{
  "num_hidden_layers": 11,
  "num_key_value_heads": 12,
  "head_dim": 64,
  "norm_eps": 1e-06,
  "rope_fraction": 1.0,
  "bias": "all",
  "tie_word_embeddings": true,
  "optimizer": "adamw",
  "max_grad_norm": 2.0,
  "decay_shape": "sqrt"
}
MLP neurons of a small language model. Each row is named by its layer, matrix (down: output weights) and neuron, and shows model dimensions 368-431. Each number is 50 + 10 x the weight over its row's rms, rounded and kept within 0 to 99.
A block is one neuron, or neurons of one layer that tend to fire together. After each block is what it responds to, as a language model described it from the Wikipedia text at the highest values.

L8.down968:59 44 58 39 73 48 59 45 53 28 49 56 56 35 67 50 57 39 59 52 42 52 57 67 64 54 58 52 49 32 48 51 43 36 43 60 36 27 48 62 49 75 66 59 61 46 62 52 44 60 63 52 44 80 38 45 46 52 53 62 44 51 44 45
L8.down1274:60 56 49 72 74 47 68 59 41 56 66 43 41 45 39 43 49 50 51 38 51 45 36 44 50 27 51 41 41 48 44 43 52 49 52 52 63 39 49 51 62 49 15 54 47 57 59 49 41 57 45 56 48 62 41 42 48 55 64 67 73 58 66 64
L8.down1456:59 56 41 44 50 60 58 51 48 42 72 59 36 43 58 37 49 52 48 47 51 51 77 52 38 51 53 46 36 45 51 66 30 51 42 80 20 64 44 39 57 32 71 31 34 52 38 42 37 61 47 38 51 54 45 51 37 42 34 41 41 40 49 58
L8.down1578:54 56 42 57 59 38 51 39 49 58 35 48 64 39 54 43 51 33 77 42 52 49 61 45 39 43 52 39 54 23 48 24 51 63 67 38 32 48 47 28 47 36 57 60 55 32 48 55 55 45 49 58 44 42 41 61 43 57 50 59 55 56 61 40
L8.down1651:55 47 62 59 63 53 69 52 51 34 73 58 42 57 44 47 38 50 47 49 42 44 53 64 53 45 44 40 39 56 32 53 41 54 36 79 40 43 62 58 70 43 49 47 49 55 51 44 29 51 40 59 59 47 52 41 47 51 58 65 71 71 63 51
L8.down1770:52 60 41 49 60 43 54 54 63 51 30 40 33 42 58 36 49 56 64 59 47 42 41 59 34 44 57 60 44 52 52 58 48 53 41 42 45 42 50 64 35 41 66 50 49 24 63 36 40 61 58 59 35 72 21 76 41 48 60 48 34 44 49 51
L8.down2560:49 44 46 52 50 48 29 47 50 46 52 38 55 59 47 55 33 38 58 60 71 43 40 55 52 61 42 46 54 53 42 47 51 44 48 54 42 27 38 31 54 62 44 53 48 32 64 38 40 48 47 44 36 50 47 37 52 45 74 63 45 51 47 65
L8.down2990:46 49 43 51 43 54 34 44 52 41 63 60 46 51 64 58 45 51 47 56 52 31 31 42 48 70 62 55 53 47 38 53 48 46 53 65 47 48 44 62 65 42 34 50 48 38 39 44 48 33 62 54 48 45 48 37 55 52 64 52 62 53 45 45
Description: Given names, or their final word piece, just before a surname, often Spanish, Portuguese or Italian, in lists, credits and sports tables (Carlos, Gonzal-o, Verón-ica); also weakly inside Portuguese words (Portu-gues-a).

L7.down771:37 46 52 38 44 59 43 58 42 47 57 52 54 52 58 39 66 44 58 50 62 64 56 40 61 63 63 41 43 41 48 66 66 42 54 59 58 65 45 38 60 44 52 42 70 43 41 50 42 51 46 47 43 54 49 61 52 34 54 54 53 57 35 57
L7.down1349:37 42 52 46 58 49 60 47 52 41 41 48 53 57 32 41 38 44 36 31 57 34 47 58 40 33 43 60 45 58 54 68 61 46 40 39 53 62 47 47 24 63 60 53 60 44 47 49 41 49 60 36 54 60 49 41 47 46 46 55 52 34 52 64
Description: The indefinite article "a" or "A" in running text, e.g. "is a town", "by a bright light", "paid a heavy price"; also a word-initial "a" piece as in asymmetric, apocryphal, acetic.

L7.down767:56 51 49 63 61 62 63 46 46 68 58 37 50 62 72 50 67 60 29 41 43 48 42 57 51 45 48 56 26 48 39 32 38 53 59 60 53 64 51 79 47 57 60 33 46 56 47 55 39 52 48 33 42 49 56 46 56 37 85 54 68 57 51 52
L7.down786:61 49 47 61 60 38 48 53 54 72 32 53 51 60 49 32 49 67 42 44 48 51 44 51 51 47 42 49 23 40 43 34 46 45 42 52 52 73 54 72 37 60 60 29 43 59 38 61 48 56 44 43 39 38 60 64 39 45 72 59 60 70 51 47
Description: Main verbs, or their stem and suffix pieces, right after a subject or before an object, across general prose: contrast, records, postponed, pre-date.

L8.down143:66 50 49 52 48 36 55 49 33 49 51 41 42 58 60 47 33 46 35 46 51 60 54 47 50 47 48 57 38 54 52 56 53 53 58 25 79 62 48 54 40 47 37 44 48 57 49 56 62 60 38 36 46 46 60 45 24 54 60 29 47 44 47 44
L8.down1256:46 44 51 48 47 58 56 47 55 40 37 58 53 42 48 55 45 45 48 46 59 54 54 47 38 48 52 57 43 43 51 48 60 51 43 48 35 43 44 52 35 47 56 37 56 58 70 49 59 47 58 39 50 66 56 58 59 75 49 39 53 72 46 43
L8.down1867:47 30 38 45 43 54 53 44 45 32 28 49 50 50 46 51 55 51 48 64 54 62 42 45 35 46 38 46 55 50 45 50 46 61 60 40 57 53 55 50 56 60 34 48 59 36 52 58 41 38 39 40 51 38 48 35 54 57 51 38 46 66 43 77
L8.down1964:38 48 30 52 50 45 41 45 41 45 43 71 39 48 49 46 61 51 60 50 45 47 43 45 40 44 55 45 45 33 59 51 45 56 55 65 58 71 46 39 52 37 59 39 65 67 69 64 41 65 53 52 59 43 49 52 47 56 48 64 55 46 38 50
L8.down1966:54 49 48 54 55 54 63 43 50 39 40 61 42 54 60 54 37 58 48 42 70 38 43 60 48 47 51 48 53 44 46 57 46 55 36 50 47 50 60 42 41 61 52 46 49 55 69 45 38 58 44 41 65 55 56 62 46 63 56 45 52 63 43 65
L8.down2296:43 49 32 45 59 48 42 62 48 42 33 43 64 29 30 37 56 47 53 41 50 43 52 51 51 63 42 48 53 48 55 64 51 46 55 37 49 57 35 45 53 61 52 37 65 39 57 53 50 61 53 62 59 64 48 47 35 54 46 55 41 57 49 51
L8.down2492:42 39 43 46 62 46 48 35 55 50 25 45 40 51 51 41 60 38 43 47 58 41 69 45 55 48 40 49 56 43 66 61 54 60 56 57 52 54 38 38 50 48 53 18 54 48 54 48 47 47 55 50 40 60 60 50 44 49 55 53 46 54 44 44
L8.down2651:62 47 46 43 56 55 45 48 48 30 44 33 56 43 50 49 56 56 45 49 46 40 57 57 47 47 60 36 46 45 52 65 53 60 50 54 33 41 54 24 52 31 45 36 54 57 60 41 34 60 49 59 47 57 56 60 45 66 62 47 41 52 48 49
Description: The article "a"/"A" in running prose, especially sports biographies, e.g. signed a contract, played as a forward, a member.

L2.down90:65 36 51 49 53 70 51 53 59 37 39 71 41 70 32 46 53 36 47 35 56 41 42 41 46 43 46 46 51 50 52 56 52 45 48 59 51 62 51 58 60 38 44 37 68 49 49 42 42 53 50 45 39 46 49 52 55 55 44 61 47 37 49 62
L2.down1166:64 45 50 45 49 63 40 64 47 34 53 65 39 61 53 32 44 65 44 71 65 47 46 35 34 35 58 42 60 33 45 42 44 62 60 56 73 52 61 30 51 56 51 43 58 39 42 43 57 38 55 57 41 34 43 37 47 61 51 53 44 50 35 50
L2.down1964:45 38 58 52 42 44 45 46 44 55 44 77 40 66 34 50 37 62 63 50 73 46 44 40 27 55 50 50 53 43 61 59 36 63 56 62 46 60 55 36 48 58 58 28 63 61 38 44 52 52 53 60 21 41 63 50 46 51 54 58 59 55 54 40
L2.down2585:41 36 37 52 41 44 48 46 52 35 67 63 37 45 36 55 49 63 68 39 48 58 42 48 39 46 46 48 44 36 50 77 28 61 32 52 53 56 55 53 62 48 44 44 47 46 53 55 56 55 51 53 28 53 47 64 53 52 54 53 51 49 41 50
Description: Single letters or short pieces that end an abbreviation or proper name, often in tables, e.g. DAY, RSA, Noa, Craiova.

L2.down1472:42 56 49 63 49 41 66 36 47 55 52 32 45 37 49 52 54 52 53 45 59 54 51 85 37 47 49 39 66 56 55 28 54 69 48 56 54 63 53 59 44 49 33 45 47 52 51 48 26 55 47 34 64 63 31 58 73 36 51 56 61 64 43 45
L2.down1578:42 55 43 64 52 55 65 43 50 60 47 43 35 43 44 51 54 52 45 49 50 53 45 76 46 38 46 47 59 50 50 38 51 67 51 58 64 54 55 62 47 60 31 56 49 55 48 49 27 43 54 41 60 64 41 59 70 36 42 59 60 70 39 33
L2.down2606:49 57 46 49 33 52 64 40 50 37 48 38 42 44 39 56 48 49 47 45 55 54 49 63 37 33 57 54 64 52 49 50 39 57 51 63 46 54 69 57 56 54 30 42 37 50 45 51 22 40 46 46 69 71 48 45 67 50 59 63 54 65 41 44
L2.down2948:45 59 45 60 53 43 65 39 51 57 53 46 40 50 51 54 47 52 59 46 57 53 46 84 46 44 53 50 70 45 49 36 53 61 50 61 53 65 59 51 56 53 23 39 36 52 61 43 24 57 46 48 56 60 44 56 73 52 51 53 56 62 36 46
Description: Fires on a single word of a person's name, usually the middle or last part of a full name, in name lists, tables and credits (Robert Penn Warren, Peter Simpson, Reyes).

L2.down130:42 52 54 67 60 44 70 50 43 51 45 43 46 54 46 48 57 42 51 48 46 55 48 78 44 41 62 38 72 40 45 51 55 57 43 56 45 62 50 56 49 47 15 41 30 59 58 34 25 57 44 47 55 58 44 65 70 54 49 54 68 67 46 49
L2.down353:47 37 41 61 40 54 46 35 54 56 42 54 47 49 39 66 50 59 41 44 56 51 52 54 56 50 47 42 64 49 62 53 79 54 47 57 41 60 43 33 52 26 25 49 47 57 56 40 40 62 39 34 31 51 31 48 70 43 49 65 46 49 49 67
L2.down1496:31 59 51 61 51 52 75 38 57 63 46 61 50 36 44 54 54 46 51 36 38 50 45 74 43 40 50 44 70 41 43 60 65 63 48 56 35 53 47 41 54 55 21 39 34 59 55 37 18 45 54 42 66 65 47 54 69 37 50 54 63 62 47 45
L2.down2970:28 58 43 57 57 44 64 45 47 45 51 37 59 59 58 47 59 49 42 56 57 57 44 63 47 40 50 59 70 49 42 49 51 60 51 54 50 58 55 62 68 60 27 39 36 48 55 44 17 41 50 44 51 67 47 51 58 54 52 60 67 53 41 33
Description: Given names (or the first part of a person's name) beginning a full name after a pipe, comma, dash, by or with, e.g. Steve, Larry, Yuri.

L2.down563:56 40 53 43 37 60 51 27 58 58 37 57 49 51 46 51 67 42 51 37 42 48 51 48 57 51 46 44 26 40 40 48 60 59 53 47 54 40 52 60 57 57 59 24 50 46 67 52 58 54 28 56 35 64 56 42 48 49 56 56 49 47 40 52
L2.down1076:50 42 47 55 58 49 47 48 53 49 51 66 41 57 71 52 59 56 48 44 53 52 52 55 38 47 47 39 26 69 29 45 53 59 53 50 60 54 47 67 44 64 56 40 49 59 57 57 43 50 51 53 67 56 37 53 47 33 48 53 57 51 37 53
L2.down1592:58 43 48 57 64 45 52 51 52 50 62 65 29 50 50 57 61 62 55 41 71 54 60 41 37 38 51 38 36 47 44 35 45 37 55 58 56 57 33 58 46 53 50 50 38 44 49 53 52 52 50 37 54 43 48 53 58 38 51 47 62 53 52 57
L2.down2049:49 37 53 61 46 39 63 33 50 24 72 60 47 41 51 59 65 52 56 56 44 50 47 53 35 58 52 53 48 64 43 38 50 68 42 33 53 48 33 28 42 56 50 60 46 54 62 58 59 54 57 41 73 39 47 43 42 42 58 51 57 34 39 42
Description: Base form or stem of an action verb, often after "to", "and" or a subject, before -ing/-s/-ed suffixes: acquire, obtain(ing), represent(ing), serve, and "hold" in election tables.

L7.down1998:60 46 58 56 42 47 40 44 34 39 54 31 41 48 64 50 42 62 52 49 46 56 61 59 65 53 53 62 42 56 67 57 48 46 61 52 53 49 66 60 40 68 46 51 44 43 41 65 34 73 57 40 46 47 36 40 75 38 46 51 59 52 40 38
L7.down2804:41 47 56 54 55 50 34 39 38 32 48 57 41 65 62 49 57 54 51 60 51 47 52 50 56 67 57 65 52 48 56 50 54 48 40 64 42 59 59 61 58 56 58 52 53 60 42 66 32 56 60 32 52 26 55 26 63 40 59 47 50 45 60 28
Description: Final token of a person's surname, often standing alone as sentence subject in biographies, sports or tables, e.g. McAllister, Freeman, Rajkovic.

L7.down429:46 38 68 61 58 51 47 45 40 51 54 30 41 49 60 53 61 53 38 52 46 40 52 63 64 51 38 64 34 53 75 49 53 71 53 44 44 60 46 63 54 78 32 59 42 52 49 51 26 67 46 45 39 40 53 46 71 54 45 31 58 67 44 34
L7.down2721:44 51 50 63 53 48 50 39 50 43 39 46 46 64 53 52 56 41 60 42 35 17 48 45 56 49 47 43 48 47 56 50 48 61 52 54 39 58 51 50 49 63 32 56 55 56 39 54 38 63 58 45 47 43 65 47 79 44 51 51 51 64 48 39
Description: Last token of a person's name, usually a surname, when a biography mentions them again as the sentence subject, e.g. Yunho, Kloss, Maynard.

L8.down646:55 44 50 45 43 45 52 39 48 55 39 70 51 52 54 59 43 49 47 46 49 50 58 62 65 51 67 57 55 56 47 47 53 40 64 42 37 43 61 43 54 47 43 46 42 47 51 31 39 53 49 43 43 43 39 35 22 43 58 55 65 48 51 49
L8.down1301:54 59 51 47 39 44 51 48 44 44 56 32 59 56 43 57 43 45 39 38 61 65 64 55 61 53 53 39 66 49 57 40 52 47 66 64 48 34 64 55 55 40 36 53 47 55 47 53 51 44 51 50 49 57 50 31 50 65 74 55 67 56 52 41
L8.down2265:59 55 41 74 64 48 60 63 49 51 45 53 52 51 63 43 45 46 55 49 53 46 51 46 53 40 40 32 70 66 46 56 51 55 66 37 41 31 39 56 59 32 45 49 57 60 48 60 49 27 60 63 59 43 57 46 60 66 49 60 51 44 53 54
L8.down2628:39 45 46 69 36 54 39 42 66 58 56 61 39 47 53 54 59 52 47 51 83 48 44 48 56 56 49 39 58 69 52 50 58 62 32 43 56 66 36 63 56 51 60 54 47 66 48 62 58 33 47 40 47 32 46 46 53 51 66 59 70 54 58 30
L8.down2648:24 46 41 69 45 56 46 45 49 51 48 51 58 51 67 63 53 51 73 52 61 54 41 29 51 52 50 52 48 37 50 64 63 54 52 42 47 36 41 44 58 60 49 55 48 21 68 52 47 51 60 54 45 52 36 54 55 49 42 67 48 55 46 54
L8.down2751:52 53 66 35 56 55 51 48 59 37 51 47 70 56 47 50 62 52 62 39 46 50 43 35 45 40 51 34 49 29 46 51 42 40 45 44 47 41 45 58 65 30 45 41 59 54 57 40 46 49 59 45 36 63 39 59 57 63 68 53 52 51 47 63
L8.down2874:64 49 45 57 44 51 52 41 55 48 47 54 45 32 57 62 48 54 57 48 55 50 45 57 47 29 42 45 36 51 30 52 50 40 70 44 43 35 43 50 63 51 30 59 44 54 57 35 29 40 50 54 41 65 29 45 55 61 71 51 57 49 53 47
L8.down2989:39 72 53 53 37 59 61 38 55 46 46 40 34 63 54 32 36 62 64 57 62 42 38 50 38 48 37 46 33 44 45 66 36 31 52 59 30 41 52 48 51 60 51 53 43 63 35 39 49 35 57 25 59 59 23 47 43 55 45 46 79 48 41 71
Description: Final word-piece of a person's multi-token surname, often before a comma, table bar or verb, e.g. Emeljan-ov, Kutz-ner, Dasgup-ta.

L7.down1026:49 50 47 54 64 35 44 64 66 43 70 35 56 55 52 49 41 71 42 51 71 51 47 62 61 54 51 56 49 61 42 52 59 44 27 57 64 37 45 42 51 29 57 61 55 59 59 48 52 59 48 45 55 50 42 60 62 45 48 47 48 67 56 56
L7.down1508:58 48 56 47 58 50 42 44 54 54 61 44 55 59 51 50 45 46 46 43 59 51 42 41 69 30 55 80 46 46 48 45 63 47 47 47 55 38 53 41 48 50 55 62 51 53 56 48 28 48 51 53 40 55 42 55 63 32 41 43 33 43 51 60
Description: Early or middle word pieces of a rare proper name or acronym being repeated after earlier mention, e.g. Love(lock), Goal(para), Shafi(lea), Keep(hills).

L2.down71:39 49 52 56 56 35 55 31 42 40 46 50 62 43 64 68 26 57 59 54 57 54 59 46 49 59 68 48 39 58 54 46 44 52 65 37 41 62 60 50 65 50 61 43 51 33 51 44 47 62 44 52 55 52 51 52 54 57 59 44 56 45 54 39
L2.down379:65 51 36 40 43 44 69 33 59 50 47 44 49 44 36 56 36 52 62 41 53 47 52 57 43 40 50 41 51 70 58 38 47 50 49 74 50 45 68 46 42 33 44 69 44 48 44 29 34 41 52 60 46 59 60 65 71 50 41 67 45 48 40 39
L2.down841:56 59 51 43 44 64 50 39 62 50 50 54 55 50 58 48 35 48 50 45 50 46 47 66 40 49 44 49 65 48 55 41 39 48 49 63 76 46 55 54 61 62 55 57 28 43 56 53 44 17 41 46 67 37 46 41 39 38 74 51 28 64 76 27
L2.down3067:55 54 48 61 44 44 50 30 50 63 48 22 61 27 58 62 31 62 37 49 59 55 49 45 42 60 50 53 44 63 53 27 45 49 34 57 69 39 64 32 44 41 55 52 59 50 39 49 51 50 64 42 51 33 54 58 50 62 60 52 40 62 47 59
Description: Word-piece tokens in the middle or end of rare proper names, such as places, people and foreign words in lists and news, e.g. Qabo-un, Sear-le, Anko-le.

L7.down1128:61 54 45 55 59 43 66 44 44 54 58 53 49 47 34 41 56 46 43 46 49 52 27 63 39 28 46 52 56 45 53 50 33 52 52 61 55 52 31 54 55 59 00 45 37 45 57 51 24 67 54 50 51 75 47 55 39 57 47 60 73 48 58 64
L7.down1931:45 42 47 69 54 52 65 35 44 35 48 59 62 57 35 51 49 26 44 58 47 39 38 58 57 34 57 46 63 48 45 41 39 49 44 63 68 64 59 53 56 47 22 35 41 49 57 57 29 51 56 51 57 50 43 42 51 38 38 53 71 52 56 45
Description: Given names, or their final word pieces, when a full personal name begins and the surname follows, often after a pipe, comma or "by", e.g. Eric, Charles, Karen.

L8.down182:55 48 53 55 57 45 74 47 38 53 55 33 48 37 51 59 38 56 60 43 54 57 61 58 59 35 58 53 47 37 46 51 39 40 44 47 39 49 47 50 49 54 68 55 53 58 41 57 50 50 37 49 47 64 53 50 59 60 56 64 60 53 36 48
L8.down363:37 35 54 42 52 52 55 39 48 43 56 50 61 45 46 72 44 42 61 39 46 68 52 40 42 60 46 48 54 39 49 45 50 57 71 64 61 49 46 38 45 51 51 75 77 56 65 42 57 43 46 56 31 54 49 63 57 54 74 54 48 58 61 44
L8.down467:46 47 55 51 44 50 59 44 64 70 58 56 61 42 58 58 44 49 62 49 49 57 52 51 44 45 54 64 52 47 27 43 56 59 58 61 36 54 44 52 48 56 57 69 60 56 61 43 47 53 43 34 49 62 49 58 51 44 80 62 42 73 51 52
L8.down643:57 69 42 64 35 50 41 44 70 48 48 57 52 55 44 53 36 47 48 56 49 39 50 49 62 50 35 46 56 49 43 54 56 62 59 44 51 49 33 57 66 42 69 47 29 65 58 41 51 58 69 53 51 56 58 34 49 55 41 52 70 46 47 60
L8.down1110:43 40 44 45 34 46 36 44 47 30 46 65 50 52 45 60 55 46 54 52 45 54 33 51 57 42 34 45 52 52 45 65 55 41 49 57 48 55 59 28 59 54 46 57 56 62 61 62 55 59 59 47 33 57 62 53 32 33 49 58 41 56 31 52
L8.down1600:54 55 68 70 54 68 43 67 33 59 63 54 53 52 39 58 45 62 56 37 41 44 45 48 61 56 49 59 56 57 48 60 43 59 41 43 59 53 55 59 50 76 58 65 54 40 52 29 44 65 55 37 42 52 56 45 53 50 44 47 47 41 60 61
L8.down2635:53 56 54 34 67 53 56 53 55 52 31 41 39 34 58 48 38 55 47 62 36 67 50 40 47 56 54 50 46 41 57 45 45 57 49 56 62 55 45 55 48 56 41 56 37 62 58 47 38 57 50 36 58 60 48 46 50 41 57 66 46 29 47 69
L8.down2846:50 75 60 58 57 74 49 50 57 54 62 62 37 53 52 39 63 46 55 43 45 45 49 51 62 62 58 41 43 54 38 56 52 50 48 65 62 43 24 46 35 40 52 52 41 57 54 44 39 53 47 36 72 47 38 47 39 66 50 55 73 52 53 53
Description: The main verb, often its final word piece, just before its object, typically after purpose "to" or "would": examine, address, refine, describe, halt.

L8.down704:46 51 56 64 52 55 45 50 48 53 40 53 39 39 45 50 28 37 48 64 54 39 57 58 55 55 67 35 56 39 40 52 48 54 44 38 47 54 60 47 49 47 47 60 46 60 60 53 48 84 52 33 47 53 20 19 74 53 48 51 41 53 45 47
L8.down728:57 56 55 48 54 64 42 48 53 54 44 31 58 55 47 65 54 44 36 52 53 49 52 53 38 59 44 65 47 56 48 49 59 50 49 58 60 22 37 61 62 47 50 55 61 57 44 40 50 47 49 50 56 47 58 38 37 59 59 62 62 48 51 41
L8.down949:43 31 43 52 48 43 51 45 56 71 46 57 49 51 55 46 57 39 26 44 58 42 52 45 57 39 45 44 41 31 47 54 43 55 50 31 44 47 62 26 34 55 58 48 56 58 61 53 38 49 42 50 41 51 50 48 54 58 53 37 36 40 58 38
L8.down1560:39 44 37 52 52 38 55 44 54 48 28 46 39 34 51 56 41 41 51 59 33 37 35 46 49 53 48 48 58 52 51 49 60 56 60 57 40 42 49 54 48 64 56 65 42 33 48 57 49 37 39 44 38 49 41 52 54 46 64 42 41 50 52 40
L8.down1741:48 56 58 65 50 49 53 56 40 58 37 40 44 32 33 48 52 46 47 45 50 52 44 44 63 55 58 69 37 52 43 52 46 60 56 54 49 58 44 66 49 69 49 47 48 47 60 49 39 36 38 51 54 60 54 32 45 67 59 40 61 59 44 60
L8.down2174:33 46 42 54 61 60 49 41 44 37 41 53 43 54 49 57 44 54 70 42 65 28 23 48 50 54 30 49 53 39 58 52 60 48 52 50 52 46 47 56 42 52 49 54 68 39 47 53 51 52 55 35 40 36 52 45 41 50 76 54 59 52 57 45
L8.down2547:55 62 42 40 38 54 50 47 46 62 44 59 56 42 38 53 34 35 52 59 50 52 43 51 39 43 69 39 56 47 57 48 57 35 44 58 43 52 44 67 66 37 34 62 36 36 50 51 58 63 37 26 58 57 46 41 45 68 31 45 30 58 52 56
L8.down2756:47 67 44 40 56 57 37 47 52 42 51 46 44 58 84 41 50 69 54 39 35 45 39 57 56 47 53 36 45 38 56 42 62 58 41 62 53 40 54 53 50 40 48 59 52 54 57 37 55 54 58 58 45 52 53 56 43 49 61 56 70 46 48 48
Description: Final word-piece of multi-token proper names of people, places, parties or clubs, e.g. Grün-en, Kim Soo-chul, Celtic Park.

L2.down124:43 57 52 60 30 56 29 40 58 53 58 55 62 38 49 47 53 35 24 44 57 56 50 60 68 53 53 55 64 64 72 63 57 54 46 48 52 42 46 35 43 48 56 51 51 45 57 54 48 47 49 46 45 57 65 37 53 53 47 44 50 45 70 35
L2.down510:57 61 42 39 44 52 36 57 43 51 46 67 60 49 32 52 41 33 44 53 58 59 57 56 50 53 60 51 41 55 79 67 63 39 44 52 43 48 47 46 58 36 56 56 47 59 48 54 51 54 42 49 47 64 43 56 55 56 50 52 55 31 69 40
L2.down1228:36 54 38 46 42 71 33 61 47 50 51 51 56 52 46 51 47 35 39 49 52 45 43 52 57 56 62 47 53 40 65 59 69 53 51 51 49 52 53 22 54 39 40 49 53 46 35 51 37 47 46 43 39 55 46 57 45 50 52 73 51 38 49 59
L2.down1470:49 57 43 45 44 61 44 38 47 42 52 49 54 59 38 61 40 33 45 47 62 55 58 58 62 55 43 61 62 53 64 63 65 49 42 50 61 40 62 32 28 45 45 43 49 42 37 48 37 47 48 37 54 66 60 55 55 49 54 51 61 43 63 23
Description: Inner or final subword pieces of rare multi-token words, mostly proper names and foreign or technical terms, e.g. Cassa-vet-es, Uruburu-ella, Plioce-ne.